config.yaml
n_layer: 10
d_model: 640
n_head: 5
n_kv_head: 1
head_dim: 128
d_mlp: 1728
vocab_size: 30205
activation: "swiglu"
norm: "rmsnorm"
norm_place: "pre"
norm_eps: 1e-05
positions: "rope"
rope_base: 10000.0
rope_fraction: 1.0
qk_norm: true
attn_scale: 0.0884
bias: "none"
tie_embeddings: true
parallel_block: false
init: "normal"
init_std_qkv: 0.0139
init_std_o: 0.00311
init_std_up: 0.0139
init_std_down: 0.00189
optimizer: "adamw"
lr: 0.000596
beta1: 0.9
beta2: 0.98
weight_decay: 0.14
lr_head: 0.006
grad_clip: 0.5
warmup_steps: 350
schedule: "wsd"
decay_fraction: 0.554
decay_shape: "linear"
final_lr_fraction: 0.1
batch_tokens: [32768, 65536, 98304]
seq_len: 1024
doc_mask: false
train_tokens: 700400000
steps: 10948
dataset: "wikipedia_en"
MLP neurons of a small language model. Each row is named by its layer, matrix (gate and up: input weights; down: output weights) and neuron, and shows model dimensions 288-415. Each number is 200 + 20 x the weight over its row's rms, rounded and kept within 0 to 999. A neuron's up and down rows have the sign that makes its largest values positive.
After each neuron's rows, "fires after" lists the tokens most often just before its 100 highest values on Wikipedia text that the model never trained on.

L2.gate284,168,158,167,226,211,197,239,163,194,186,206,194,248,209,203,183,225,202,173,211,178,218,181,231,222,205,192,209,181,194,189,225,232,184,204,221,212,179,204,212,183,175,193,203,208,231,187,204,164,163,221,170,201,205,225,182,146,210,187,178,159,211,148,220,196,226,202,181,202,190,195,215,181,217,219,215,206,201,198,220,217,198,226,243,225,210,182,173,199,217,177,185,211,189,218,209,220,180,190,192,222,209,160,249,233,183,239,207,206,218,216,191,210,204,186,183,162,187,212,209,192,201,204,206,180,206,168,165
L2.up284,184,182,199,200,226,209,188,177,225,248,185,184,215,204,190,196,226,248,192,215,222,216,202,212,212,195,232,167,203,225,193,194,186,184,235,186,201,198,193,229,157,204,188,189,183,186,189,195,208,176,224,166,202,187,205,166,161,236,168,237,194,170,201,214,230,228,239,195,176,183,217,224,202,190,193,200,219,185,200,209,228,215,191,217,174,171,190,194,206,185,203,224,156,179,184,157,187,188,201,216,180,220,170,208,223,206,188,232,207,209,229,217,214,190,197,219,195,220,188,188,201,194,212,204,221,200,206,219
L2.down284,198,216,214,169,213,163,158,180,172,252,198,205,208,228,185,189,218,209,201,197,196,224,202,213,166,221,212,199,232,190,210,192,210,206,199,204,205,191,197,209,251,237,199,201,214,194,202,188,218,217,202,204,209,226,255,222,217,197,233,214,219,176,193,209,176,202,208,180,179,180,198,226,251,183,189,207,194,216,190,191,207,212,193,203,241,207,196,200,201,215,229,201,149,180,200,186,206,205,196,212,193,185,188,231,203,201,207,213,238,195,188,196,186,179,203,142,208,184,199,176,175,186,191,218,179,229,194,208
fires after: ", ", "(", "the ", "), "

L2.gate1497,204,193,214,183,232,207,186,179,180,195,240,228,182,221,191,173,214,235,232,191,212,189,176,185,204,196,199,200,203,210,221,217,205,185,208,232,199,204,179,222,201,187,206,182,222,219,218,159,179,205,201,178,189,180,234,197,214,215,169,175,223,212,206,196,189,210,194,196,202,166,198,199,187,166,202,151,176,183,201,203,191,204,197,185,222,206,180,183,187,226,190,131,197,235,208,203,193,193,188,188,223,207,195,209,234,191,186,207,206,207,197,176,234,218,192,223,179,172,184,187,210,251,197,199,213,139,194,177
L2.up1497,205,214,209,210,176,154,192,216,204,168,196,195,221,203,182,210,198,209,199,164,204,227,218,230,200,196,183,215,201,198,190,209,183,188,179,207,181,194,196,189,195,208,210,208,208,202,203,190,203,208,190,205,205,188,159,180,205,170,202,182,187,188,194,201,182,218,209,200,180,162,183,189,186,232,187,234,217,196,161,180,170,185,211,175,214,185,181,232,194,240,195,219,219,187,190,196,194,191,182,192,184,211,167,237,217,171,215,215,203,213,207,176,201,200,195,198,208,187,197,194,217,177,167,207,217,240,185,234
L2.down1497,234,177,204,185,218,201,176,188,209,195,211,200,195,197,201,210,220,207,186,235,190,170,189,180,231,210,214,187,194,215,219,204,196,169,202,204,215,202,204,204,204,181,197,185,228,224,196,181,153,182,228,182,221,191,235,212,191,227,186,192,213,228,208,193,228,186,206,192,212,188,200,199,191,181,184,152,182,202,212,220,214,162,190,218,211,206,210,187,224,170,188,145,205,247,214,205,187,211,205,188,228,189,197,182,184,225,191,194,200,178,193,211,207,209,195,196,175,189,222,195,209,215,206,191,191,190,202,162
fires after: "| ", "the ", "a ", "The "

L6.gate1155,188,190,166,234,205,197,220,206,162,215,180,216,181,196,214,198,199,186,188,253,193,139,177,192,203,196,167,190,186,203,179,220,178,195,207,197,221,229,183,176,175,158,163,201,192,210,179,203,200,193,191,217,180,172,224,203,212,223,202,217,211,215,176,186,217,202,196,188,176,178,201,180,207,197,200,187,169,193,182,189,215,195,203,210,197,180,156,196,224,188,180,198,204,169,179,202,172,190,219,247,219,209,220,184,213,204,238,206,211,171,228,222,178,173,212,171,202,179,191,185,177,232,203,189,203,162,196,227
L6.up1155,184,210,169,202,203,202,184,198,200,219,168,167,184,212,205,173,198,225,212,198,206,193,233,221,186,171,210,200,196,160,163,209,209,213,187,190,173,199,186,234,231,172,162,192,166,190,173,187,218,203,219,206,209,195,230,204,182,205,202,192,243,187,190,230,196,203,223,197,203,229,203,232,188,169,170,197,196,198,203,187,207,191,214,207,198,207,183,159,194,207,209,193,161,200,219,210,186,193,215,206,206,223,164,200,189,193,203,203,241,223,191,219,195,202,184,183,187,201,194,218,231,173,204,185,205,201,220,185
L6.down1155,197,183,184,206,203,216,192,235,191,196,199,167,201,207,206,216,223,224,176,202,197,246,226,211,166,192,196,237,188,176,198,185,200,223,212,196,161,180,194,221,200,232,190,215,125,234,196,214,225,203,187,186,233,182,172,214,166,189,190,174,227,212,174,195,182,237,243,194,202,201,192,217,219,188,209,178,210,219,195,223,214,206,187,187,200,203,200,230,197,203,216,196,163,186,189,174,194,193,209,238,225,187,187,222,186,210,213,208,203,201,191,200,204,199,189,214,223,180,212,243,207,212,200,218,218,207,196,182
fires after: "\n", "1", "2", "3", "4", "5"

L6.gate970,186,223,235,184,200,180,234,215,176,189,234,170,178,172,193,216,196,195,244,210,205,194,162,207,184,215,214,211,211,207,171,201,231,230,198,189,186,181,193,170,209,177,165,215,200,244,183,167,194,221,189,156,178,197,205,187,213,218,197,208,186,184,193,223,220,198,207,192,209,196,217,233,168,183,180,189,211,197,207,185,214,200,199,210,202,234,203,200,226,194,204,188,173,224,173,158,182,186,224,209,212,180,196,223,183,194,185,217,203,236,213,226,192,218,186,216,218,210,204,207,193,174,187,214,204,157,170,203
L6.up970,179,190,230,211,201,168,165,208,207,190,210,207,195,178,191,202,202,221,207,227,224,185,250,217,210,170,179,183,211,194,223,172,161,191,210,188,227,173,205,202,189,187,232,209,209,178,209,212,190,213,187,181,199,175,217,181,210,228,226,208,194,199,214,189,207,214,201,187,197,204,200,210,228,159,217,208,188,160,176,185,215,186,173,204,207,203,197,193,177,191,175,194,212,184,179,205,209,201,231,213,234,186,165,180,204,203,184,193,215,192,207,180,246,231,207,197,203,221,182,206,211,207,210,233,192,206,218,210
L6.down970,248,228,215,211,206,160,201,243,137,198,188,184,227,193,223,217,200,193,208,202,211,166,199,187,219,207,218,203,205,214,192,212,210,195,182,176,209,193,194,176,208,186,222,195,207,240,178,177,203,189,229,234,210,187,207,189,232,182,195,200,220,225,186,191,202,255,168,216,146,236,223,218,204,190,167,189,196,174,175,183,194,177,218,200,189,222,199,149,202,204,201,210,186,215,197,200,203,202,193,184,182,195,189,194,186,170,193,202,208,188,188,220,215,187,215,190,172,184,204,193,186,207,188,182,223,188,185,214
fires after: ". ", ".", ", "

L6.gate1709,192,182,194,183,207,201,195,174,202,174,233,165,191,195,213,199,161,212,223,206,207,199,184,205,225,164,197,222,205,201,186,228,214,211,209,178,201,224,179,224,188,220,196,211,211,206,192,186,241,226,165,191,170,163,228,218,226,170,242,183,194,190,198,224,222,218,166,198,224,173,191,206,219,221,210,195,132,216,179,224,226,217,229,237,193,209,184,204,198,196,185,209,178,180,178,190,216,185,230,218,185,178,158,165,192,189,205,215,208,203,212,233,206,184,211,185,252,209,191,180,200,186,181,182,173,162,196,226
L6.up1709,198,210,198,219,191,185,189,209,192,212,194,207,203,224,170,198,210,198,214,197,190,194,181,210,212,172,202,232,208,196,187,188,185,144,191,218,220,224,195,232,190,190,197,182,183,203,186,191,210,163,200,204,210,197,217,191,175,216,200,192,219,213,207,184,212,175,146,171,207,202,196,223,190,199,191,194,204,200,198,184,220,232,159,203,209,146,213,227,212,196,180,221,224,189,175,239,191,227,203,197,237,205,205,226,179,153,188,156,199,206,181,197,210,178,157,189,203,220,217,198,212,196,176,217,200,182,203,190
L6.down1709,207,194,204,207,196,180,184,209,216,247,199,200,199,198,227,200,206,228,223,195,187,235,224,224,162,186,205,233,206,202,180,204,206,192,208,217,207,223,236,204,190,234,170,175,182,179,212,220,210,184,206,221,195,186,196,212,172,176,194,204,219,199,197,213,194,188,221,169,217,200,212,183,188,193,178,192,225,186,217,160,188,244,216,170,232,218,171,183,201,204,201,178,187,195,231,210,192,231,186,226,203,183,188,201,186,219,193,187,226,191,191,189,227,199,201,227,207,194,246,198,195,201,139,229,174,170,192,184
fires after: "| ", ", "

L5.gate613,231,177,185,222,217,216,233,229,222,167,223,217,186,180,191,203,215,210,177,213,166,191,170,195,170,196,187,168,196,202,201,152,208,209,185,179,186,215,193,216,226,206,235,178,204,205,174,201,192,240,214,165,214,182,187,192,230,197,209,221,226,219,200,194,247,213,190,209,199,196,194,222,196,173,171,217,165,160,223,192,203,188,193,210,211,219,177,215,240,223,173,196,192,169,159,175,194,201,223,213,190,214,200,195,179,199,205,188,198,244,182,230,185,180,201,182,185,214,164,193,210,172,222,198,193,198,194,198
L5.up613,230,214,178,191,209,179,233,211,177,178,177,259,179,189,164,193,210,193,211,179,217,189,186,220,197,175,183,195,194,224,180,172,208,214,159,181,169,179,161,202,199,185,182,163,196,219,163,200,185,160,186,214,253,201,199,192,205,176,228,186,213,218,178,208,215,193,186,211,228,234,208,167,216,229,174,197,186,203,201,200,188,191,231,219,197,191,162,183,194,194,209,213,234,141,233,203,219,192,228,211,225,239,167,158,226,171,202,190,217,212,228,176,192,164,190,209,195,190,219,200,159,212,218,188,222,178,197,184
L5.down613,224,212,187,179,208,200,220,238,191,182,210,185,177,177,198,210,203,235,171,214,179,191,200,208,199,172,215,201,198,189,195,219,206,187,212,189,171,208,168,199,192,170,211,210,214,224,224,221,213,186,231,191,217,185,218,179,197,171,230,192,180,199,195,210,213,220,199,210,206,188,189,222,185,203,192,203,231,187,209,187,184,196,150,205,225,225,199,218,199,201,172,176,175,191,192,211,190,189,201,193,192,202,197,200,217,251,191,177,182,227,214,201,161,192,195,225,164,209,192,194,199,205,234,195,187,194,196,196
fires after: ".", "=="

L6.gate427,196,166,217,229,239,231,187,164,184,179,204,218,195,213,198,201,174,229,195,207,172,193,206,209,209,247,202,183,202,183,238,199,201,197,234,164,201,215,186,141,214,199,170,213,212,212,164,192,235,181,185,185,220,172,195,191,188,181,193,209,197,228,168,196,212,209,194,191,214,196,154,200,188,170,183,200,184,191,208,219,195,194,197,178,176,209,209,224,221,239,189,204,213,192,191,216,228,222,181,200,251,221,216,201,186,248,216,173,233,232,174,198,183,199,204,206,189,157,211,226,218,185,199,187,171,209,211,204
L6.up427,178,199,157,184,199,178,203,211,203,188,178,243,181,185,211,234,174,214,175,245,205,198,176,191,174,234,224,222,200,204,192,206,176,181,213,214,253,196,202,180,202,204,202,206,226,222,213,224,223,171,167,184,161,223,244,239,190,183,138,242,205,209,192,203,203,207,210,179,212,196,202,218,203,212,215,176,203,196,203,207,172,187,222,227,185,239,169,206,223,225,184,207,197,178,214,225,201,211,224,205,224,191,191,205,202,220,219,197,219,199,196,192,158,163,224,191,209,162,198,204,200,180,216,180,179,199,244,177
L6.down427,220,190,228,211,177,208,211,207,205,200,210,201,199,206,192,175,200,225,179,202,196,189,224,224,180,204,194,200,239,196,229,173,198,212,237,187,183,197,167,192,181,181,172,199,173,236,200,216,222,182,204,201,272,208,172,186,157,207,222,185,198,203,202,206,204,179,192,176,223,178,186,209,202,179,174,216,193,220,179,207,197,190,208,196,186,199,185,219,181,226,195,217,257,211,218,192,205,195,173,223,218,234,184,232,188,215,179,166,178,188,210,201,201,182,169,231,207,162,204,240,197,222,204,240,188,176,204,203
fires after: "201", "202", "0", "2", "200", "1"

L2.gate584,189,204,192,224,218,174,215,189,218,206,185,212,197,191,178,191,162,201,198,203,180,210,167,193,193,199,207,181,211,197,200,214,222,236,203,164,179,190,215,198,187,188,179,214,211,215,216,195,208,183,166,169,153,204,191,179,173,183,215,222,233,168,198,234,208,206,214,221,188,194,171,222,200,196,195,220,202,187,156,193,207,186,196,184,206,243,151,162,214,199,188,209,197,157,182,195,198,191,235,248,197,193,164,198,212,194,224,217,226,233,176,201,221,208,197,192,216,186,203,187,190,199,201,210,193,153,204,198
L2.up584,234,222,155,225,175,180,201,234,212,226,203,207,199,172,197,179,240,224,204,185,184,201,159,218,185,221,222,163,204,219,214,217,204,192,193,196,189,209,218,204,222,148,184,221,188,202,159,200,195,222,195,163,199,191,168,165,224,184,200,192,175,195,180,224,223,200,176,250,170,184,204,220,195,222,209,223,212,160,184,163,196,206,166,164,201,194,180,227,200,196,221,220,182,194,177,188,168,183,214,220,167,189,176,204,158,183,232,221,188,204,162,208,185,194,173,219,226,188,168,199,179,207,206,199,191,194,217,217
L2.down584,236,225,205,188,177,165,217,240,209,213,205,231,207,191,202,198,250,181,186,216,180,206,190,203,191,196,207,210,191,184,196,227,204,194,181,197,166,188,196,215,223,179,190,225,164,180,179,206,211,202,212,205,214,179,214,205,210,185,181,194,188,203,161,243,210,196,165,211,181,197,214,199,163,212,188,218,200,165,206,188,228,197,204,170,207,216,214,235,228,186,188,172,161,203,208,195,202,217,178,174,210,183,182,169,180,195,192,200,150,212,238,185,200,183,188,160,215,190,187,179,170,180,172,219,196,191,228,191
fires after: ", ", "; "

L5.gate129,203,196,181,170,199,175,194,192,199,172,249,202,185,231,197,204,211,202,218,189,168,228,166,177,175,186,197,198,193,183,220,186,224,183,174,201,236,153,197,179,197,208,213,195,207,190,225,237,190,219,184,197,204,241,190,195,185,175,188,236,217,139,189,191,182,195,220,197,218,192,200,209,204,204,207,229,187,218,189,206,191,213,178,229,180,204,208,189,187,214,229,186,169,181,220,150,202,182,192,216,191,213,193,193,205,212,208,198,213,191,176,222,204,215,189,210,200,179,208,177,186,184,239,170,186,162,201,166
L5.up129,192,182,183,195,202,185,193,170,221,185,229,200,233,263,217,214,220,191,222,202,177,228,184,205,217,199,174,235,230,223,194,203,183,182,195,195,221,189,221,210,200,174,217,188,195,189,206,226,191,207,227,198,206,186,213,174,211,208,188,196,216,149,188,190,150,187,201,197,205,207,225,225,171,218,192,186,199,208,203,221,167,202,205,196,168,248,209,173,192,202,203,188,180,200,225,177,202,186,205,202,174,198,207,238,202,232,187,200,253,176,202,192,199,194,187,172,215,172,182,228,187,160,222,201,208,179,210,196
L5.down129,238,178,198,196,207,184,191,214,226,227,202,207,227,238,194,225,204,197,184,199,170,206,213,224,204,174,192,221,215,190,194,219,188,188,224,179,184,206,205,218,192,178,191,192,217,187,180,205,196,183,234,232,190,127,206,214,203,226,215,180,200,207,180,179,182,210,149,171,181,196,209,200,201,248,189,185,203,169,237,206,204,213,212,181,207,220,238,184,203,230,197,192,203,221,242,198,201,234,194,178,195,181,172,199,218,213,214,182,207,215,197,186,194,241,186,209,222,199,171,238,188,187,197,205,231,201,201,175
fires after: ", ", "=", "- ", "hard", "was ", "| "

L5.gate122,222,221,163,204,213,184,189,200,238,232,227,186,207,213,197,194,144,209,200,201,179,196,179,176,232,183,178,195,191,171,212,171,187,233,226,166,210,205,190,205,188,220,206,196,205,157,240,167,205,214,200,203,161,201,213,214,175,234,178,213,205,146,190,192,239,215,237,199,183,176,185,237,196,209,183,164,216,184,185,232,222,200,209,221,224,181,173,183,183,223,165,179,207,194,210,194,205,237,210,152,188,234,196,199,174,227,218,232,198,192,189,205,206,201,202,210,202,182,247,192,187,239,217,187,217,204,200,203
L5.up122,189,215,203,192,163,194,208,226,168,229,200,193,192,217,150,196,217,216,219,216,174,187,200,210,198,150,199,142,198,219,214,209,207,192,169,192,170,208,162,157,187,190,192,203,198,228,203,222,165,201,203,206,241,187,190,194,236,151,221,193,236,196,207,238,237,183,191,194,225,222,139,189,234,193,200,190,185,218,219,198,217,199,198,196,207,175,168,196,172,195,179,233,203,174,237,205,215,202,191,213,180,189,214,202,174,184,213,195,189,220,191,173,165,204,202,208,223,159,161,264,192,202,204,197,201,207,236,169
L5.down122,210,216,170,196,231,201,231,217,197,195,187,190,179,207,223,195,196,226,219,190,196,218,183,163,207,188,211,196,191,185,238,178,209,218,220,194,204,220,202,233,192,252,215,206,196,201,202,210,220,205,228,218,193,211,235,204,177,221,209,189,190,206,176,206,222,213,181,193,192,204,185,216,206,266,195,238,222,174,211,193,182,175,178,222,227,192,205,177,167,222,173,171,200,161,199,216,192,197,241,200,200,205,200,237,196,209,200,212,194,164,192,157,240,220,175,184,200,199,229,225,184,172,209,201,179,187,213,180
fires after: "\n", ")", "\n\n", "footballer", ") "

L2.gate1412,219,183,207,229,207,178,214,184,209,203,187,199,203,207,192,191,237,229,201,183,183,192,183,174,201,230,175,215,216,161,218,188,191,199,210,181,178,202,202,205,177,179,209,147,186,196,183,193,187,208,210,182,181,238,183,179,185,167,183,219,252,190,192,248,220,203,197,181,185,159,191,218,219,202,220,205,183,209,193,231,216,143,176,203,193,198,189,197,209,217,211,173,210,175,201,205,139,184,211,201,201,190,217,197,168,180,240,208,199,227,182,220,195,207,202,221,173,194,214,237,190,219,209,180,199,188,165,223
L2.up1412,211,236,199,193,176,242,170,204,223,217,241,174,189,238,192,187,195,223,205,200,145,189,174,211,208,195,175,222,219,196,191,188,198,223,197,161,224,217,182,177,184,174,197,199,179,211,223,213,190,182,211,226,203,191,220,244,223,192,215,146,193,221,179,181,184,194,162,210,223,194,173,195,188,220,153,241,199,207,184,154,187,217,171,196,192,215,182,191,170,227,175,213,181,200,212,220,199,164,186,197,171,227,182,205,204,206,196,227,224,189,165,240,178,183,184,219,209,205,211,183,199,168,188,194,215,186,215,186
L2.down1412,193,170,197,187,208,191,217,224,204,211,222,202,200,203,219,182,217,200,201,215,205,189,188,214,165,183,183,200,183,176,141,192,222,241,203,206,187,245,216,207,180,176,178,222,182,194,214,160,232,191,222,166,173,165,215,173,188,212,202,202,211,204,169,212,185,195,203,229,254,200,236,201,210,194,171,212,181,221,199,196,195,204,207,227,199,239,199,200,198,184,185,180,217,223,194,214,234,221,232,185,198,191,195,197,183,220,216,215,219,231,158,169,231,206,216,229,207,213,180,199,184,208,204,219,185,196,194,211
fires after: "| ", ". ", "the ", ", ", "when "

L6.gate898,204,218,201,224,180,189,219,187,222,202,245,227,236,203,200,234,220,224,230,182,200,203,211,147,160,208,191,222,207,170,206,197,238,216,204,180,200,174,205,212,172,193,203,152,188,211,221,217,172,178,194,203,212,197,207,232,206,178,212,215,211,201,197,189,219,183,200,192,170,198,193,174,213,206,219,198,180,185,170,208,217,202,196,237,194,178,177,209,228,221,212,202,219,186,220,181,203,175,213,148,167,234,210,216,158,191,206,204,208,186,181,209,210,190,234,205,193,151,221,169,212,223,185,207,185,173,175,165
L6.up898,183,211,183,179,183,194,202,190,205,174,200,214,197,221,230,181,192,213,201,190,216,197,197,231,202,191,185,219,168,198,211,233,173,174,227,184,164,193,188,206,251,221,211,187,202,219,186,210,191,194,197,196,220,200,191,200,236,214,168,175,208,178,158,211,204,193,182,193,205,189,208,225,199,229,193,233,177,188,194,185,205,163,228,218,190,228,209,202,192,185,181,198,230,188,201,179,226,222,174,188,180,165,221,214,223,192,192,177,183,243,225,200,155,197,196,245,205,221,185,198,161,188,208,230,225,185,197,203
L6.down898,202,214,202,205,203,211,221,179,212,186,203,195,215,187,223,165,240,215,243,183,192,173,212,218,241,223,198,213,213,211,231,217,226,168,216,162,200,224,215,203,204,198,191,185,212,202,211,197,206,198,208,180,217,158,225,209,192,188,167,182,233,199,211,182,188,220,197,202,172,202,166,225,205,213,162,256,181,236,241,222,195,201,195,196,196,235,203,188,222,195,210,173,212,214,231,219,177,210,193,184,205,196,215,203,199,186,212,156,174,228,184,181,173,182,220,182,182,192,178,181,219,180,174,202,153,174,186,211
fires after: "| ", "a "

L5.gate512,192,174,174,195,220,242,209,198,215,190,203,187,171,159,169,177,181,208,191,224,212,211,211,199,143,214,203,194,218,194,208,206,196,181,216,205,232,229,210,196,186,190,185,206,181,217,202,187,185,210,191,203,192,202,212,206,230,232,181,230,197,222,176,191,218,189,208,178,180,186,185,223,220,181,198,178,164,178,172,217,211,176,187,231,172,181,194,197,190,206,198,200,201,180,239,186,218,194,198,181,221,176,190,246,215,216,204,216,218,168,181,175,199,198,211,190,215,216,192,184,204,129,187,185,196,209,220,181
L5.up512,204,222,186,178,218,199,204,224,254,201,210,228,172,184,203,206,203,214,199,179,220,231,169,222,201,185,170,220,200,212,238,202,221,195,227,196,205,188,161,226,210,203,216,189,181,196,207,161,204,186,186,208,199,190,243,204,199,197,199,190,208,205,195,154,214,217,182,215,163,186,218,234,204,218,216,207,152,205,209,206,202,200,225,193,190,193,234,188,199,207,192,202,180,171,196,203,221,196,222,222,217,204,201,207,206,217,209,210,208,184,164,177,200,218,226,180,197,166,191,184,195,194,185,210,188,198,173,178
L5.down512,209,210,200,204,153,235,175,202,224,215,223,165,209,204,200,179,227,255,211,205,194,200,181,194,195,223,168,189,177,244,217,200,200,197,163,195,196,205,181,232,202,161,203,204,211,203,164,196,218,187,193,183,209,197,179,185,208,220,199,210,177,170,178,174,158,212,201,213,196,201,190,215,180,194,224,261,204,202,198,201,204,196,202,212,210,174,224,183,205,216,202,182,202,203,224,196,212,213,249,187,230,191,197,225,209,196,172,205,210,183,195,220,161,189,195,168,236,194,164,195,190,160,183,209,188,215,254,233
fires after: "201", "200"

L6.gate1677,211,217,211,204,199,180,204,220,214,170,189,218,201,218,181,224,194,199,219,216,200,150,188,213,197,239,193,231,207,222,224,207,187,208,213,201,175,163,183,180,198,203,183,187,195,186,209,195,187,215,190,180,223,188,237,201,164,153,178,187,219,196,195,231,198,198,189,229,173,221,186,192,240,226,175,186,207,200,219,171,202,183,193,187,207,170,208,207,188,196,191,212,183,147,204,194,237,201,203,192,174,186,221,203,220,194,226,227,176,196,202,180,192,195,231,190,208,204,229,168,206,222,228,211,209,212,204,216
L6.up1677,170,184,206,192,205,192,227,217,218,203,191,233,192,211,210,203,187,196,207,219,176,189,194,200,201,205,176,182,201,237,203,227,200,191,167,215,173,182,218,229,200,211,178,213,190,197,186,200,172,210,250,222,190,187,190,185,208,176,228,170,205,203,187,208,203,178,190,224,169,202,172,175,169,210,216,225,194,201,168,177,155,226,213,186,225,179,204,186,215,167,210,178,196,224,207,233,207,218,207,182,186,210,213,203,185,188,193,208,175,197,192,192,171,214,201,190,207,226,185,187,205,205,178,186,208,191,249,204
L6.down1677,210,182,178,198,212,231,213,176,234,189,187,224,213,190,180,205,183,185,214,190,206,203,187,179,185,199,173,202,244,199,203,206,181,181,230,194,192,216,190,174,206,222,238,207,165,164,261,173,194,205,199,205,227,212,203,216,185,212,201,193,192,205,200,213,236,212,220,212,193,200,191,189,192,203,205,201,227,207,158,187,221,192,208,200,215,165,199,175,195,178,219,201,157,203,204,211,194,206,145,206,180,196,217,190,184,213,181,231,195,209,228,158,182,170,221,226,204,174,172,202,197,177,184,192,214,146,187,169
fires after: "\n", ") ", "Year ", "Title ", "name ", " "

L6.gate362,192,222,224,203,221,176,220,181,206,190,184,187,196,209,218,194,185,191,225,210,205,194,219,183,234,193,230,193,201,205,182,230,219,187,200,191,177,185,212,200,190,195,229,172,170,167,197,197,226,177,186,212,193,236,202,155,229,216,209,229,188,169,190,219,195,183,240,209,244,190,218,217,194,168,204,147,217,214,250,179,168,233,204,199,167,149,185,187,193,204,183,169,205,208,183,228,211,189,201,233,213,213,180,167,199,214,210,209,174,195,178,210,210,196,220,206,188,183,185,202,176,206,200,226,183,199,217,185
L6.up362,197,196,164,181,223,178,181,253,211,227,177,211,190,221,221,209,184,234,231,198,199,191,185,222,209,183,191,196,193,233,182,186,211,178,195,210,197,151,216,186,203,234,205,227,179,174,176,165,208,197,183,213,198,213,229,212,206,216,205,184,229,163,199,232,208,215,209,208,174,214,232,200,246,191,199,183,211,208,243,200,191,190,171,192,225,205,217,194,209,203,235,204,198,219,218,235,177,168,200,200,197,216,187,184,197,205,173,223,161,181,201,215,168,175,224,240,212,196,219,201,157,202,220,211,239,210,195,174
L6.down362,233,185,196,193,192,186,197,206,213,165,170,184,171,194,228,177,209,235,241,200,212,193,215,229,206,197,161,185,191,172,193,204,206,234,166,215,222,164,196,218,193,203,165,232,213,153,195,187,184,214,199,205,184,195,191,206,157,201,193,179,227,186,185,224,210,219,171,212,168,175,187,184,173,201,191,220,204,198,206,221,223,172,210,201,204,177,177,195,177,181,200,206,171,186,210,249,213,192,200,226,195,161,169,261,208,213,238,222,207,186,187,180,223,205,200,212,201,193,192,219,181,176,201,198,188,207,207,224
fires after: "0 ", "Apps ", "/ ", ") ", "1 ", ")"

L5.gate739,203,192,184,185,254,208,239,185,209,178,205,235,167,208,188,192,159,174,224,182,211,189,180,194,183,156,178,182,201,219,230,192,212,235,217,211,247,154,174,188,178,222,188,206,174,160,210,189,193,208,194,189,197,195,177,208,180,195,197,209,214,170,204,202,235,198,180,182,216,163,235,204,189,207,221,193,184,189,182,161,184,174,195,202,197,207,184,181,194,217,185,217,196,156,228,196,170,207,214,202,189,234,183,194,210,224,200,198,191,198,159,201,224,203,192,184,183,185,259,213,229,175,195,195,202,161,212,200
L5.up739,208,184,222,168,192,192,211,231,207,182,195,232,180,188,204,190,215,193,222,174,197,197,194,189,210,196,174,194,186,214,179,194,167,210,221,177,207,171,198,185,179,187,228,163,209,204,214,190,224,173,200,201,234,195,220,188,175,212,217,196,213,203,196,198,227,204,161,183,239,194,236,225,175,227,191,198,175,176,213,176,178,191,215,208,226,183,226,208,206,193,190,195,220,181,237,204,202,226,215,180,192,245,180,171,197,230,205,186,193,193,181,208,220,188,211,209,213,183,220,194,178,204,202,181,227,174,199,187
L5.down739,240,197,210,202,177,167,214,216,180,215,194,165,214,194,212,201,205,181,214,210,182,184,207,185,184,197,240,214,221,196,175,212,206,173,201,211,194,230,185,227,205,192,205,191,175,217,222,170,226,193,195,204,250,215,220,187,190,234,206,197,194,200,199,195,211,211,201,179,200,200,207,224,194,212,182,173,216,199,209,215,193,204,204,217,193,205,211,211,205,220,202,187,218,171,205,196,219,197,197,181,192,197,189,203,193,209,199,198,199,207,217,215,213,200,183,208,179,186,162,203,196,194,211,237,211,193,184,205
fires after: ".", "==", "Hard ", "===", "MF ", ")."

L2.gate33,190,194,186,243,202,188,193,242,220,177,232,200,196,189,197,193,186,225,173,209,169,181,212,195,218,194,206,201,176,209,203,193,188,192,200,232,175,184,219,243,171,183,217,160,239,197,188,211,219,183,210,224,179,192,218,198,194,163,210,203,235,186,177,224,186,226,197,221,197,201,227,231,203,194,189,205,163,221,201,187,178,197,204,226,220,224,187,161,196,222,178,192,225,206,205,192,211,182,216,217,186,225,177,193,242,201,205,240,213,215,210,224,186,188,162,206,183,223,193,179,163,186,192,159,191,193,179,205
L2.up33,208,254,230,197,212,197,200,257,197,210,165,199,185,211,199,189,208,192,175,229,208,224,196,182,190,188,170,243,181,195,191,229,206,197,162,198,203,206,198,183,209,174,218,207,183,236,194,226,221,190,192,204,172,172,173,177,166,163,181,198,176,220,201,223,254,255,190,209,209,194,182,201,169,146,216,188,214,187,194,220,182,246,177,170,202,183,214,194,197,206,160,201,229,177,223,178,200,196,221,224,188,184,194,195,179,206,217,205,207,197,179,217,207,185,210,211,210,183,167,207,212,179,175,164,193,230,190,181
L2.down33,218,193,215,217,210,176,197,212,212,216,213,219,257,211,212,194,219,205,217,222,172,209,193,204,204,202,198,200,181,183,192,209,195,211,217,187,194,188,188,208,168,170,199,213,174,222,172,176,215,209,207,205,177,200,225,202,184,198,195,233,220,204,166,211,225,231,194,243,179,209,196,250,198,191,221,205,203,190,186,178,206,234,168,190,206,245,195,192,195,192,215,242,210,238,203,212,198,179,220,203,191,187,202,159,198,185,207,220,212,212,180,236,205,207,191,232,213,228,179,201,192,190,197,198,205,205,207,202
fires after: ", ", "and ", ". ", "which ", "that "